{"norm": "rmsnorm", "norm_place": "pre", "positions": "learned", "bias": "none", "tie_word_embeddings": true, "parallel_block": false, "init_std_qkv": 0.0154, "init_std_o": 0.00328, "lr_mult_o": 2.0, "lr_head": 0.00374, "dataset": "wikipedia_en"}
MLP neurons of a small language model. Each row is named by its layer, matrix (down: output weights) and neuron, and shows model dimensions 16-111. Each number is 128 + 32 x the weight over its row's rms, rounded and kept within 0 to 255. Numbers have three digits each.
A block is one neuron, or neurons of one layer that tend to fire together. After each block is what it responds to, as a language model described it from the Wikipedia text at the highest values.

L8.down413:131122130137111132136121135041199115126146155166185123159136088144095078118115153117073158151187095142147171159150087107147142118185157124179028163115109175089146125116172109119146115145166084175166087123128118091135154062159172108113131139067107109127100102107109179142100107149130124169
Person name, pre-surname

L4.down318:087128211139130153104138101137140133114175113108144079116113099122108117097166136090094132215110090152154131146148100089168129140111114173174166159129132121106099146157107183091128100165110184190105184118125150099106149100126095102146156145127148109131051146201125117172145156159100132164
L4.down882:147145164162124105106111141097095156088109117101109136146144092168092118097107136110159104133099158200092210105147135119145103116150116170206133092166118121161136104119096131147115145104112122130147151163144181123151110149094120148081111105091139148160100100103107096140120108085090096146
L4.down1055:127104172143101079145076160172061117098101112156117180115101092148140137079103158105091131070124132150171116140146078132167145134109102128181131123094199081067177102166123132131118071171123169120135115145131108124098166094128175154062075118158143143106159111131106152084081068089135093150
L4.down1822:140099166100106128104165150118174198087113102137174124102148147121105111121141100083110163159126121095107103114111143148201156068112096172145151139163168156133163067041082065070159092096106153150141139162123121167164148148085082169139124078113125050168134154149141147108133135191109088144
L4.down2036:040130184076143097112090171071090151123114161111126107128087204135104095103093163081100087203133127102153148104082098121179200094131102135125101129173160134102130106068132136098047182086144186100187059152093117127122170147143142146122158125078141139104113153149140148125191152086111165154
L4.down2262:124090101177121087150159085135113095166146135101125092117146127096156187201179112146091135196135148072086055128134137090118075085174049131120198111113065110116188086142107104148182131127129176178104145129139129157119160137145170117170071139149121116140104153145092153129196139158181076160
L4.down2713:138159102111091142144107157144123092111203110099130112124107112183131126104121097073180175124195097102150143167176156170182092124092140139127237099132095143086218158093135077139129086114176129077156139121115161082106084134124154105083133061129156156158070185133126104108163057098096103166
L4.down3069:200156144172117085119185117096131133152182094123180111131118150069085113097147065130185185197147111182104149110140154168120178107072159135127082132190179107139217122092127111085155173149146090127142159107149158119123158118126079179119116105146142119170115121178117104126186148164166158135
End of names and terms

L4.down254:126224092111105192110106158089121083106180151167090102066126077154107095189173112088135147147130129139151187125104176129082127102118124117145081120165112144115120139123191089099122112202117170163099189183120114132123126142139095159109090190149157135140125161053182163145171116126156111157
L4.down507:117110172134114148121162114121123121131163125207105187118097139113104174165123147146132140130114118105120146115152132088161112127190196101126183136206172180141112184077149103100121097121132157155197098151103180166164154085185124136060136084136085151118096138188123129161131131146130102125
L4.down1729:198074161177128108136155164138128134109138103137157105170088129122135111106120128090117135098121096115127126123094135126170127148131073134124131097134120143143172142156173149142143178109161105125079148137173122169150143140152156100131181118126103146203081115169107082135107145125102101129
L4.down1954:109171155159116083077111169116089140129111169118128069133121119055106125113153097121110090068169100186107175122107174127163168114091156164085228160165117111186187134120181150154139135187105100093140111122146192233109093193078124166105170181130192164163141080130104111126177075144150155160
L4.down2120:108159119191134118108078113100158150107128148145126136125102139112108144111143128113095110096136109112118143085203117185077124155131133172135097107098113072127164125095104098139167121125142155203103076130145193154091189155164085146132132108160128081107098058135106075102147175163120196150
L4.down2138:159172139149119077086136161173105108147153076126142059112097104169109174118110131110114186105111131125116143124127121079144033126159100166130138138177139092140097087107185128131127087155158085039055194148138122127106118140091092138107152163154154072162097099104158101105148149080066113143
L4.down2240:124157129155197115073067201103150174137142136066142122082117131083146105161151105147158101106144097166122166120101125081149136111123159197073240157142144116190141102201159115084118098129091126103116109137157151173135090162081115148113140138137145092156097095132081075120122152114168170166
L4.down2859:102157139126104154089085076139211097126116158146104119161086087116203086132083167088098055115130165123168144104118096131109105080176146155140136122187120099109113121123138150113115114144104219126113146191153154107166120148116100148133153120108172174132118162123142094097144141123149122087
Final word-piece completions

L2.down247:136194169107131134124109115123124160133175147138164108132147111106178167103157194101124122074120150153187101115080145159170171120112078094060126140125097119069160135145108145128144150127135139102127110133131207155120168088047118119141137174096120169154067171102143089093151106091119085143
L2.down281:089178176100108166096136086106138130141122123116101129150090148137208069159134075153131138149102134089108157143125104142189117100163147161148047057109114098083194193095082110129142126108103103169143126076140148125169149200097183130125106104114209136090099080139069129077113118168082146177
L2.down569:127117165133125076082120097075114145122135127160093132152123151082156084116138102132100162114093110084117123104076139186146201113132068108099119061126104166134122247116154135103149159139127135039084119164136106178100098156083141081113149096150096120101151148098102136130084130113167224110
L2.down1012:095112200129089080090124192126141119087130097080095117162103152090105081106176047141142127129152119080115192127122106123136175099151069127124095067119075082116168128106138115134096140154141073078156130104149089153126100125127120161086152140163114086134107176126103140108136110137071151146
L2.down1438:141152140090093113111089187113159057115120140124082147162119098119076109078106149122150134115143106119099029148094116167061172119148102112116131155126096161108086091136141111166161074128133128097128074153209178135111116133111173093181134101193124129079149092135112137120097100127139152163
L2.down1481:095139150128142106150148141122088104130125145119127154130113159105132118113137103086125153129112159026136136189137135187146150120126160066127163105168104169107106112155146091075121131140108196100081145130130123150076070154132122103132122152158174149099117163131091146081091118132094192118
L2.down2132:150159149198132086101077126110085134085125132145111157105143084094109129107134075100126122120122121150096144154116125121143159105132119128156126143115057128100149180135061114101136141089123157128126053151158136123078121141150125120138050142135116094164119113118127142150139170107092134121
L2.down3070:123157112185103110083165094109146114115139116082160112161089150133107122035191140133190144098098086121128124127180074131123116156162135116124088089154042114126137192120137122167168108115148081114117172159134086133128165176140078168125161089164151135146133176078144186105083130108100135128
Focus and degree adverbs

L2.down298:142134128115194107169039202113121195121090164103157121092146127124127119130120125219100106135103117106152179087136105134166098063158101115164095094185084144062131147148142110083148106188094131105121099174159133137145131119110092107088163070057129137099113125104123164117110092141134082157
L2.down341:120118128199067059155086174111125172112065135061150123095189136145122094050171118172104127031107112101168170167195120117116132115162130125152183151158121124116170117103129086101109150133132145138186114127143130130132157158133105126236191116092169134170147117128139146131128138134192071151
L2.down455:136169172196175096122111143094148166083108109146160157163168121116142126198144085111070158144164160108130120149117054079153142147108121127143084128120113190085134129131117063147110155131094156141116145179131150171191130088140154093130134141111095122127148157129122088165111104121125079130
L2.down520:121090122144122070124094085111109148087168164094119112103169113061114101118118139104149083128095092159123184138163066123072093141087123092107141138193071117077157195132132125202142179182102118192136125144078091174113117151145099194121070142101138135098126112219094108084151155086157154102
L2.down655:137109127101141150117065120165093160123078139099155149107110118105141163073111117154102126103065131097151182091141124168126073140092162122116069110161113168112154085095181120179118084173040122083113063138128115166111138122119117114131152112128153093168100127094116109122168145111131117155
L2.down916:119122074141102074110056139154145141106115124080091143132075130212117135127127131171156053085122139135081149155158134118145142103110122122131113110121070165108139097124144109156103098130089166090115105118112179167148143127121050151131139144128108097113118172129047139190158127131156149148
L2.down1455:134099136143170115140095204126118170150201173146072133102212163032139087119124040162123185130097117170171173092140173156085166097126121147081110142175130095121182165120067136122111082173120107102133089178077159139062155168162122103082170148154137140115103071130106171070062119108110090103
L2.down2460:115169176133182156111106146107121165128104161110113091104129108179138114197101061171128138084175140130076153147094162090090135156112116126080187101152084130102132111173139163100092104141139135149111149150089142182127091131111134126122135107113163130122109110100077198130129144091126088160
Final digit of numbers

L2.down114:162150156125143156140119080149167101142154175175119076216151130160148098060120080115130169088153103137118147137190068165142049171157118072086117075163155160150113157143107119128098150108106137118160120126164185088095113148169121147133091132121106154149155148085088175183133127110095116166
L2.down548:130057113077099124171165147154117150103137163087081139136150086122192142089112134095134131136099164164160137128131111140125131173097105109148092107174148155165031167146098152134147141059105175124142149097121105137085125110154091126155149156190142149136135143076102133127098108122101192195
L2.down726:127145135189137151149045070095097197147122174149185143175079083097140124130093123117191155141126125088107148142153099166094133154154143120110074107141153137130153123148152134140150141093103150101118158101157121102107138120119080119124067091149138110173163152043115204169145140124072186094
L2.down802:087176113152160156123138060105125068167113063135111179157154116120119093109112106124186158126157118098134155162132098209056132122178120109124130152165155144191120108118138152114190114137112166117118093110157092105145175080169148126089084126175154109151150158081106172155139148133134082112
L2.down1087:150161106082208153102075084166146141110158152131106154153188088072107142123127162090116165134101095090110135138201148122092116146105142121118100099205137086139082131165154214137108138085083090154131141131153181132145137124146132105112099149182185191138161104165096147079127106146103156142
L2.down1186:147113109106085084152160120105196137191091134135102201130151130120125167081136120200083131171083187055124123086167114184154140189149071152174086235166133060214165106132096115150175060127097098132085077147109101137136136119163134135191102113131147125111167149132154146136068138124147146131
L2.down2269:132120131156143141118145096165131085147031137110126139131096117131163176122127140131162098123148201119142137217156143106064200117178048114060129121123134129152135131121132155132146149126098127124181150138177142113110106099145092118190080057115079166116138031149119136140132139136146193122
L2.down2728:142117092117110126178126069135080112132106138180125107144115093114154173116070165160122124123216141133072110187180121163156138176158085128078126108165145149101136192130075160194128135111089115131154133070140158145107141166167102117147107082115086134131136129088163067139113200109143120187
Closing quotation marks

L4.down230:080203151132145120109082157137111112132178166132131100123171097110161152111183170155127098116120154115098089148140127155151151077128149097088131147154154133111150157103117087111144037182152137169132136089100128138202068054142082145151174164171107128129125052145143136126127163137172093094
L4.down537:087117093165097146094101133107078139094118139199121108097133125155133159098164162154088126147176146160164078116146119213111112135074159192076053126082085151110152144146142144140057124078140118156121141150094165146102192180109137132072124088140127137166152112138044154136077090106125132111
L4.down683:086126086092204121132156093110131124144205165109119118224118137103125120180190121103096182101163111042129022126148071084170102083079155082141070148133130154106185115103111156181138136132147176103095092132082088083081139097168115162125148178139127113204118117145132101106200156100072091162
L4.down1292:091182089034152155093130142069109099156164143157147103153154128173121111163136166097116181136144123123163177127113112134142076167164103129142119167104150118028082154070101090076183192148149110149136164109142066133157053155191115138117116138085183078134110165122121103122108092139102116128
L4.down1293:130143168154133135171099145090146105057159136093204153145147135103164151122132092184147072125074093122125026088134095112144149151135146071130134185101167105212145151093147155131132078145130095167152135121158155135078143142103125147129132132160112097172133111099100164119110063096087117149
L4.down1420:091160132127200102062138132170078129146154104112119081161139122188141186131115075140143151187115109122098056087089117078115096143195073170177110144093058100111088071099095175132098085108154173083062114160149148117088071163085081096052156116066175088132158105151116108126115083178102098109
L4.down1694:146160111161172108111124165159139132128140124154148106195207139139151137178133088072125148122121146141120013139142103114121099132111109141119085092118122159132091074132139165096102101056111091125118101090106098093085103104060128148071128080133147120171155133107119170145147134125124101180
L4.down2959:096205146100091160098060213149151183178147101129156098118115103156138119101142103123121081138083083122108159160174159101086120106169067143123086174117113115135095177121177133137077055136109159108114072165135143110129008154116089144104121143080114140141096133123114173121126119136123090150
Last digit of numbers

L8.down1768:092065099133119131153115172075136118147174141082102165140141147132132156129125149169142111204080141165141140136129119178098180163106130051102101108100100118132113132085176079151089153123131160169149136126132130144123124140118132116140157091147098116131131073168075101101169117158165230162
Central European name pieces

L8.down2275:140152172107163096077131152133121153095064099167175151111104158079131118073081101134106169167164076090131114127162111146147177184133104116092152156110146205119120129115065167115190201140162116155174083143137157124115102155139101166182121119109111051123067132122134079135097141134152123191
Noun after "the"

L2.down66:167172198141132145154127112117130129080148129144128159157095194123072053119090157139104136072109145088082121113138137113130143127192159068113145104250173130118126134121133130124181103173165142149177118133102144127194208116112142106098106126093122162082110122183079161117170155125132075147
L2.down302:083106118094081124081111142136129098178162122127097128126110128065122120125156087115130104072153118159169130162148091144151126132094088164157084102124150143158130129135098159127088079082175115134160159158184144217113142143126133177077129125110147141102127142111165127181106126129179070143
L2.down303:088113109172123064139119139099099089117144133102131153083151146121160127098177082127102097110079125172125112123108074159126038187156092149134146124082114097105100149106171135101121111114093210134106060217104151126145155096121150103107112159138143110144110106140100103178180154194149164086
L2.down1147:171117169065140124179129131082154175147070091079152186133144134124130109109107074091069089131128118147138125121096156101156110170139098143123177122145082130089166132136155093132117138087089160081160117203128174123109147145155147170183146121077112145092145117138109040106167149186173119109
L2.down1321:127159131084108092146114099056137209111102128110135092130143138166127110100106159140081112190111145134151180149116081118098066133155141096117118122151155130110163133191158106114168120102091167070113131133120114136112174113107070117138077182122097155107143129161159109144102137158168114127
L2.down2260:147143129116120092116105154169170163118054112157121156093138154175150115127105091131118137138131137102113137097102150166128171156104171053196158084137136106167158167121151133128073132096121136139196113142053132141105197134110166097077077078095144100064067111140152159161114116131173067050
L2.down2725:123146128157127084135097117142148164156110137116093091192159184180080075115139121147104126087143206134105153106123162115127142123164134094115170087156119182115113195144195144155104127156074141175140110149088098156155173124204107158111122171161093101101141122156142178148104119143133136141
L2.down2855:133093130125113114164105141115152124118132144122168098047115132099084035113107147153117103149150163160086165184147096173068088151175110085167136066132204112122096150150117196111086124118107147126155125105125137021133130168124138092115084164129131130117096093203115132080148129147123127143
Foreign name word-pieces

L2.down353:146161073145117056151088145105116128075118086135095141125082132131088153105115168141153092177109150128083135124116101167122135082121117133149083159122098128127115137101113117168144130115154111143158134210126116106125142120232156072098168077178120095123117144171116108140131135161149193147
L2.down476:159147162131077095142133113151135177148084126116108110114159135096157082120134141145114099135160097165100141185084130147131127116108157104147205155160068104111099064144178091151155123139096122166122113135107124111102154124128162168105078124120107088094159109150206216110073074198145179173
L2.down815:136193128137166057149160142143090133131139145174098148105081158137117168169137160122091116179103162167101133149087169172146109146134145185071030088135152123189150115152122067102135146199079133148080121121177129081094158109125107137140142088183083068085114059144189138097183130152116130127
L2.down953:078097081093116093100126132116158153159179090117074176055100143146089116129208135088118083160089128076160119136142156163094103118125170128191059231113160127121100143148153090159087144141166106105131125152091153157138128140140142079127125102123138126106138115103125104130112119151144153135
L2.down1226:137169117157091107142094147126157154143182112088149086089105141138101158136131077080095159106043113073140167102127133140092130106125186135123017202169083126136092142092163134134092175124157035162136101143104080069151117147160105151074109085160127136128104176070079152153097083100109079157
L2.down1301:139156126186150108159171117119151155168137114124094164103116194145118124152108125123090149150081166117139172138099129152125067091122167162165048184144092085114128185111141127156126119126162144114105133168083134097127140130138144145126100150150114121081147102150102111103150103190143122119
L2.down2258:073196129080105160093098157092140156099128114146093127071155141108058079092181102067174136134175171129109112096099192122145127135165122102159139150212130103129086118073102102152084126129123142152102086189088114149107126122153169140103137167131094055126139122142135097055152088095169162213
L2.down2630:110087107131161136173144186157088120114164125152120117130111145143104144139082160129079096118082110119148156176147123112135088095100151100134056083104093160130114118120135142150110132186173138108138166074100109132106143147118117161091080157125133142165113149120123135097128084169101174159
Decimal point in numbers

L4.down64:142119160122125112045120077136146143099137047091138127173126085110134124105141180126145127091176078116151139116129121139132106154117098094175147142197132146178096132141147162131075154135135106109138138118123153144097090129153110101060147119102091156168044087152153201160129205115149145170
L4.down189:116171140101135120101145143108166117145159150141151131103103152151196095163183147159156113109160106170129103136120103107170091128141145142128173127088138112168132177163117138109139149099117186093119156157152107138093093123122092118089092141123085181177160088192144183126158184154139181108
L4.down395:118152127111077102147135054103128150114157102166148115120098077157100114125096168115144151097139069121173081112096143149100130156050117106120146084148157128132160134149144241199159124094102085099154152166073132124177123088153086114147134169145081128119112079159113124102166179156197143143
L4.down763:116140122099169158114193142128141140119145115061194119136077150107157156129112153102121139167153121094115098128108105121142137140109145064099108193161156188108094166077121120100144159147139157080109136132160104077127146187227127118076131170084106116179130138133123087139110185191093116132
L4.down1028:113111152175131138165167160152136087128134130132153146151104121158179111138152182091147145099136106119171182107140095124092084150122120142094219119173100122139145088146121113115125138114126114107133145057102129132158091089105074154175130115148124185101069124152144092106118164129186173153
L4.down1937:113150099202094182159121127117089148132151148101134155098118126156083102183128142082113101164150174163109145076140146108107142059128105130118074071211151132110168187090173108118145114123140115160170119084184110136154197108131148126131086096097100116118119132090159120094149159147158158145
L4.down2444:164104142094096127173155161153096142117167102102140150201081171110114125158140137186136123123167097147070153121062053114072148147127147098115158131102120069098142131129132107115088138147115121113099153144116083110135076119210100072096113123084144113095099160143151135154150156090161139125
L4.down2916:129098178119149040106114072131084160121104097093147103113108139108151206083161109114115113118101194172107076114135176196136125091145124054145215160138186099073138088135119115089097207139102135119131141127167081138151145134092102153131179111066153162081182135113133113159133119187187087102
Definite noun phrase heads

L8.down1763:108173142102138147168175116111133146132157145085190101139151110158130084102168119129115122109048154151124130116136124068163157150117189193138171087152139062113175134124121159159183137153161094087179076191106141113146167124082099069135112110121115140076106107048126125140078188136096102098
Final digit of numbers

L8.down2121:127078115097116108115105120184184148132066151108130070136108177069122118155159151160119154088144097091094140122172017148179133108135141113109125084069046112142172105123142091154170101137136164138138103114183153134146184178168134105099086102112113101143137110121130069117094104141139132182
Separators inside numbers

L4.down382:145143129194097118103133191108069161151178134100105167129137099113136118117155163107151124088107134130130163156124178141172155100108117136077146173134099131127113145125090164110083175129154063132085126144177082071097125124112125083246117107141117124194132108126087168145116122110177097132
L4.down1045:140154163139109095127092180215156117173177112158114128153132124103103133161115137074083166142124156088123111089084128085119150125103111126127070156109161120118105151144178113140132021201113127154131122162108064133068104098126137114149078172154147141136150066090157178123070103108109127106
L4.down1321:099125132128143099173165070173113126144129037059145149167085082112066187074147154136097154107096139102136175134135081070175155125124134108184009125150088182166123117093107090090115180127135107138142180112183130113044082127156100138115100170099126108172192133109133169181120103136134159153
L4.down1959:161156119127163087153127127090181139097194078147140134105130128156085114062141178102108124100106117107111109121081079138129066141144087086134089134109157121046116080148115113142164120162129122145152137179085152149115108122063128085076103100074213124130144134144122216138138128192126143127
L4.down2279:131127161122111066136125109133082210150140091139127130147123123093118086086037118097077153121150126161178109150101119032149100074129098135079056125056074156149161135121123112128094133141211129130120130103142110153126211091144108173117084127124146097180152173180111160183175105143104097129
L4.down2419:128084161133130169100134119146091091124086080088097152106090149164180157158172188084117126126096137119076229117139170145151091149144084073174158152099090167105094142116106118140126134128182152083090162169133148150133166178175107193113071141195168160111075180146174136122070114183146119123
L4.down2547:161109125125140139182120099127096185154109162132105148138069086080107134107170108111129129134111168094149117128149089122151148040164109120134124191085099106133130128089104136163155152173141130122115163112115112139088160061079188137126112134175121169146083142142137109097072074224193150079
L4.down2690:133087128129093140222168128154160138143113139061134111128074091164131100055178120124115148097123181135172198168117153156147125111094109089111153134152152109178136088069092125146137113116066130136145148105090148107066136167116146162112105134139143133151094122163154132086091131162211121094
Number-joining punctuation

L4.down295:087154165080137129085125148064078084119178131116113144105105185141092127154122110161089142099125116119115108121141138118104156119135120066192110106096126161078187117060068134206119047145101123163119177173038135084177112134098200171193132081135136147130091136156099093128112119115089128066
L4.down390:151163137105127069079096177150088153104149076089125131139163134114130092154089062093122113106097162188128176109134085125103176159108102077108024165169115183124160109139130142148112130103121151125093057135154173087089084088148189159143134096163156140156130131187166104123080123072142108037
L4.down444:142159160155104049165080093133100122121173078152103153136161132152131087093114113074130111040130115121166145167127091129097165133106133084082071110143107208097099169125153115146113118152134142095132099121158159130164110089133113090088166111138106200121123118164115132143097146075115090103
L4.down767:119164112214171095123178036167143113161079178084132139141120124132137129154101125115155117139079123107119137165126107046171171178168136147137174128159099102182138153111095064120121099150231166157086134129177114133159134143141102153089106126150128112148088127152148118134072071129103122059
L4.down1270:160155104126148147129183153091176101078115168109065084081059108111161110158102182149079141079123109110138137156138129102125083106188136079147158156126157152086068076113133161101141119139090110119147112160107153085084148066149143117135150148089116164111142118167120143143124120061141146116
L4.down1438:131136094147149145083118112102098119037130137102104106154095125166066172117167158112152152132158125190098155180128152168122115117133135138116049113083067165111109125090094112114143130161098156142099173141134180165070136173090072114128105137138109154161129162127119082102124143138104049131
L4.down1442:064115135133145125158122222053082175087168150092201095097077124188099167142170147141089130131113115136099168122154166148152178113129103179126169166158133111114142110070131085174072112129117149138139131134147144100185096148128194132095153175130099119141122094133068093134131166191120144210
L4.down1608:140117148086094115089166124122077089056107070164119126149176085153068128118134098114143183064158137130129122217072125124117116151127143078137062114135097196050153094089170168182159082137050139140083114159157138155121115116147139151130087103127091136110112109118110163142141080125185078150
Predicate-complement openers

L2.down39:102098183161159111143153134140057150075090142166137149094125134191100032181141127112104175125132131133126170114126059118100158178133124103100095166142192110181185122089139158099141124082168167176197070094188127092061144185150151120122084097104121172090152090149119128101108115123130145171
L2.down788:158079100088143175070119152149152151107127105182146156148108090119097128144069161130056111116163148115087123135158179169133074073177129140100185141147069155125124099108105149108130086094127129115152102148192141164139118115157139118093079161136105122187181079164120151169146114147139091137
L2.down1885:181133113097226177107140091122129146088121145115180122156122098163061117145158121101139117110167175173036158143212074123155107144152128114138141176159113127112193131116115106150158138148097185076132073125140161089112157171073172107118109143086144148132168136138146088166134182096152127140
L2.down1897:110183210197119121107161150154096082136095161070178159134129170089127116131093152156115099091132160110124125180116091108127119160081080165126131092168130149176098090113157121118141124128165139130098061115187093109102114127094134089124095123083114168154202114167162147205167092107114151118
L2.down2029:147146154051173112136146068092179157115150137124164124111113089188123096108184158122137142119131103184139150161131145132153087118120171140143225139154135093150138215131116157156079108117159148163131178117181133089118147153158139165111167110142096115142108165152096125119106139101162117128
L2.down3014:125061137126160114174146152135114198145167166128127129088128111113133138100117159135102102125112083160214133141128167149151156114107164174153130081168122122160155108106079120176087111145126175114169145062099110210126126166135122163186104088132158165160063128120113133130127102098162132125
L2.down3061:180166127181178153166133119131132166054123200125116172071104106185135188172093179086076183123120217083165163137157139105092137128148098077175131133166107138119118100165079120133179103141090117096158123069112181142104113124146114178142158173093055125173095130191090123155097103143136127099
L2.down3069:225110130091116127100100187163168120154102167092130109116115124081147169089119130048106125116145141148119174082111106131161122103084119105117143120162079125100139152089099165123150156140124113171164121133122099133094141047153095133127145127049128133151124110174104112162073110117126177120
Definite work or entity nouns

L4.down497:087118168094114147170173146082134153143060077166132193099133166138121140127122180122108115136145134108085156077122149056141121084182098141209107072125138116109125146171114087142112181054060093151163143121140106104131129106124153165164148151128108148144097154098085083162133131109077127120
L4.down606:119072181150116133131085120168073119145167171143114083135168151083149083164108101083139125104116066158158165146133087092119183106143102137198056135064091121129097170165111146127142160141140116201081146139185095050113119117117163068165076146107150169156147125074118185134132103151098193130
L4.down1032:146103144104145119164120130113079117164179105125122091161192098118164113178110157143148148139136146155105173166127119075137160133073175078135067179119120084142151144105049125130125138130141104163143167087135128131097056058091171124110103153162165094162160122076165171126146133157165174126
L4.down1556:104118188122099094138170081081103131100095137191166181149122115079150145133124097184136169155111043182142093108110154110133180109118146088141065132176129107147145134151130134100141179052143127136103146096167136116103098172160132167096113123176151156145152176075146087122058112080108140088
L4.down1611:116131099081094098123154144198124128127114133102128184158129129149136193102071145104133150136111126107139161101132125178136107134124110120133049137117084111091080160102124093102155161112132097093115171087124165156133131138212180151206089116144165118140136137125141162139104141134110144070
L4.down1616:147119147081132132148112153132139146160149124135132147090146107168152129189184116096150181138211093114108137125123132134068128122122103083138120184117169060137044135080121109193114174144141032119136115126124123134124116146097174137169149107135112128134112164133133078113165137156069119127
L4.down1816:079110145138115165056118064149147119119138094160081155186142120079156113118131199135109168137098147199123113106131143146112116104190156095115071134104141113139081121143125101108138194108115133125144127123112135155179150158096101120142175102100097193098120195113126174149086086100150148057
L4.down2979:085095078141075112128088161181192168121129137135126094099106134148136122071099108068118171139127165146084140132099188090171149128105145086144087116064126046147091126158145109092120158103204146113126141126163162104133068124180122186111164107115179119156145122122095144108159086135149145194
Middle-initial periods

L2.down25:099152141148129129137132111133163168137158103063109096103176116128139077116081127104092126042061125148108118129141141136045161168082157139165091177128188101169150068144153206110082181135159109166080149099139095130129191125110148083123130109104112105131156136143128117105041156112117109104
L2.down82:090193127133120112113152142087163091111071101152077039133154134039130140146053178119118165110122148135127145145165100093152111129159139090087101120138200117140129141174171088172148129125140172104164164096160073139098127089172102151199147122117147083124141130136127141130126096137086126072
L2.down151:099124122094124072188137146150120089134131120133074096081129049093102144094141134100118150132122135076143124162151162098111094092129180081104079151118082123115093142153205132140101086124073077151151099170131108139186101111120104140134116155114142144159121148116112173085046081102173160118
L2.down346:125158112160125153122087195096147153109114131116099128140116077102084158098052198132075111143148117156102137102145107109172139172095136106073043155089135065119127076069082134123145119139167088116096116092102183085134106117105146160179139159166084086130174179113150114168099145178136151126
L2.down348:178123120143118070130119160121165149130146087079146162138131070155129093182104073089108110075141101142139146151136133173058133127140178119116096101124188137096137149131136123125150133129153117162146137119115128132121138106113126125141142076134119148137168074148141101114115112149154139176
L2.down686:141160087141123095183102188144151155144129086113104107092186111136104141081142168130113144067128160153180121115123136039084136131109146127152115147077135143131084186116142106147102091145118150153128139152096136113117114165096134104101114147168135097079113135095128138130043125149122116185
L2.down1849:145132075109118058139104149092106093136055120114092099137146125186102138108076138186127137085082115132143112120199099139163183126154138110159084087111132132097125142117110130169065189155081157092172124132125079175109138150186142140127083166114136092077178154141112173143110117115141137150
L2.down2336:083128107132100074122067176146174091145108114166133126084149171138115143123111094079094133128122129112111155191106135136129126106138138092166094207076122147106131133143185148149137086149141149128134199105148113183055115091133121128140141126121077120106137128106140161155042100143143149147
Word-internal hyphens

L8.down2574:082128126035129154062081087132147155106180096130142078142150099149137151140139138118096146138078123108173171057085059126117143085172138059131136110105126070125122116160070107111132142147130141087099180081136144133096102139139142119100151170126183114148126149134112184088173120173155131149
Closing quotes and parentheses